{"num_hidden_layers": 19, "vocab_size": 689, "hidden_act": "swiglu", "norm_place": "pre", "rope_fraction": 1.0, "init_std_up": 0.0296, "init_std_down": 0.0, "lr_head": 0.00465, "schedule": "wsd", "batch_tokens": 16384, "doc_mask": true}
MLP neurons of a small language model. Each row is named by its layer, matrix (gate and up: input weights) and neuron, and shows model dimensions 16-111. Each number is 500 + 50 x the weight over its row's rms, rounded and kept within 0 to 999. Numbers have three digits each. A neuron's up and down rows have the sign that makes its largest values positive.
After each neuron's rows, "fires after" lists the tokens most often just before its 100 highest values on Wikipedia text that the model never trained on.

L6.gate51:454520578506465550474531541392472437508499524613507631527490472532515534483468535431527523398644531566587484486536551452484447438543451576452433510429475457510469528447516460522487474502533523500502515500481597483491497502360493427458580503446470535520482520523432530490446488509511511529
L6.up51:469490495487592599472494446532493485465489489464479479504574643489502436370537561519466490490531509637542507512507584493508483564469574515504534421533449450505466420412497563427384419530481496484569511595482476536525465494633491473593499512493512497537537488460414422468493486411538524578
fires after: "ar", " S", " ", " s", " w", "ur"

L6.gate8:569582566595461518425547607455498487426494504548535543530484526374460412522591568508542443517561489488528490553546543503474505481464527446449463473477528558528475577518548490449505479528466442526540493430527506457549465480480540455536564510384435537462537546608427466421462474536560405508
L6.up8:581611500582414584442459467524522545524482560523506583514573437538457476487448572605515517442490370553491589510563584465527456599457490532505513542544548460507501487521563603569530438493568515473408475480503419577445517510559497477492513578434489465571509461538499451466488490456531434448
fires after: " s", "h", " S", " P", " W", "x"

L5.gate41:465614398545542519505458462522398472482483522497536442487473457506516452561526537536516568478526526465523510440476498438494465456521502506519514425529454475453498482466448449441547372540448434542520552547501498435532484515545594432467465565522468465527593472550556540466560514441506474578
L5.up41:443464454485500525489447402542400486502519532485561456490392437449541450590512509491523511447495513518491479508448499469510489529547493522503475432493457473453509452497455534443569373574463406518513589529489518415551498536538590464515480488528489485504619442511506496485564510444518465621
fires after: " pro", "E", " re", "\\", "-"

L16.gate237:494534499599554476500431507429492410449590546503477472439399485583527471450464489519503559625534483553555602491548567474508539463515567512499537546486493497485484568577495474580492416520481520455518490472503509488452489526520485425463443478426545535568509562534394474499463311562528451429
L16.up237:473449507548557488597521516480463539437472399453535490506651509521514484419503484540478530582502365515547461477523487384481551458440508476456578529455567470473465486496445447432530443450471490563484484434525506496543502524594513508526480462482551490501514559555472466491446553479517583562
fires after: " a", " s", " the", " ", "e"

L3.gate116:502577527572507516487463484429584459558515505493496535500582459586553440479508524501515430424445424458474553495523594596520588495437496559510494526457527549508424514517454491454507421526356498562527468484558462454460556435486544500621499431498540513534481481502497442389623368465523531480
L3.up116:566544452471502473477564433482556485534516493537465540497483654563521486441476514483518425445492518432482421507512539507548568558462476527499570480423492409499509513556554459562424533579494422531575469503497485531519559522496523581526517398481517556433498526598470438505422433477573459463
fires after: " U", "o", "S", " J", " St", " C"

L8.gate195:426540459535434539519444446562486509523383529437515478471445440523535615515572491524431590473493401479510453498539520592536539475508456639500538481474478467474461470435408434446477448463390463514518488441479441565522486443469457477511478500503457458477540498567501491444511590493603423471
L8.up195:477547469484519377505529503511496572498532500450500524489495376492459434590488494486531522415478466465491493498357511494634483502500435503496424597494533545442446488489446449554511518507508472492459526471437568442534518473439564558529502520533548456613486468483404544478422453487590547472
fires after: "ep", " re", "ort", "-", "p"

L9.gate92:537546534572534443500460534500522472610431493496466471432493549534464537506436487506466426495383550541496538491438487483503479542506452514400516593532472533554474513515363504443459500424526527549453573415507463442614545555594489595439518541431538518482469562609435557418579484561489537525
L9.up92:482518429412545480534557406514564502603485543453478413489478496568521481482521455564471475537491459488504503517463550412486526440474438404491581582461523516579434532527461558580487524548455541550528444604473434418457426577537465539445487563455535439509476459588510439510484572531442564535
fires after: "o", "u", "a", "t"

L5.gate171:436486504489494413464456492529579465656475498415490515530486481533486469543462451437491438519477464487446499532409432445535488563433451499378420589509523505519471622477549562469489516516483504509517606452597469482570539519527530494474474455611506481513530507507525545557478432556435505551
L5.up171:430556475554496366500520487514603521713473450471454523541558467450477492569460497414512426509478476528471521516463453562496514506450455512443436532491519554560487652513520542469492543490448492505554517495469489485520502560520518508486441517559520426538502501582520538521443501533436562494
fires after: "o", " at", "-", " ch", "19", "u"

L8.gate106:549592563541511433537463493528408421451514481443490456468493508487486412557531432496471525472505572520464530547540562517498526598471496513480534504520529498467522459483495522471516482476441481503490482506567404505484467527529549518513468462475425443501453537453512463505529413428447474505
L8.up106:477526396554410432477503395502431419461519439485551500532498587482473498430415446585590501458486562448509578529487497521553516531544564522482489415555457578562498497510566523483414485522444428524431565553556459548471494511512479521528509544498468463577561485550490519432470519484482547413
fires after: "o", "e", "as", "r", "er", " C"

L8.gate158:513502502468488492440560589549466532430629540390617513510463420475479478495485486418517501487493516495555507514448537478469508447427506525549531638474451444518499510450393453607463558481509557490495522446509506449469587542537496503441411551439475489500556431534574500488487562477551479520
L8.up158:470541511536513500460537502500471401470393568488526557510511518478556537601472466476445496507556526539465443501537522404376492515498609559489587516459445545506385612523447503565528525395467575475434523495527477546537502475643562392540463497470500424548502517587473420458468514535454530471
fires after: "e", " I", "f", "o", "ro", "."

L16.gate296:504567451518479498599500535566435456460599564479519548440543526532505384488486447521497446567372485632494563485499581509489501498443560494503547582452504465500462548505523496566511412481477488510484548483544486457497579511582526528540508474440430423548603517501544507428516500566487539541
L16.up296:465508437478410516548602498546447452492447550455521611537571577519583640469534470451520513461532400421472503511530479444527481571507533484529532406482496449522458494512505539569353509467495461484434502570524391538520500537451473433524632448491519485544489533414496530531417536496520535514
fires after: "\n", "o", "s"

L5.gate55:527406453468536516382516447506521547479476359518444515426482470526620560482477578444388485559516381453497550507526589484584453441503469517593505542512501556404486478466424553497548448460456492526442548545528528473546435534575519439378503513492421468517381475437573591570506462489463550466
L5.up55:499517535577561475523491451587395502495559472472480518531472482597555547502518601461410528517454473427445519528481491528489483498460511585556500399453522528476528456452451549435513414557442437516541534516524559480470471535513488400411491532527502510534496533465576470553491514467445506557
fires after: " re", " s", "/", " (", "-"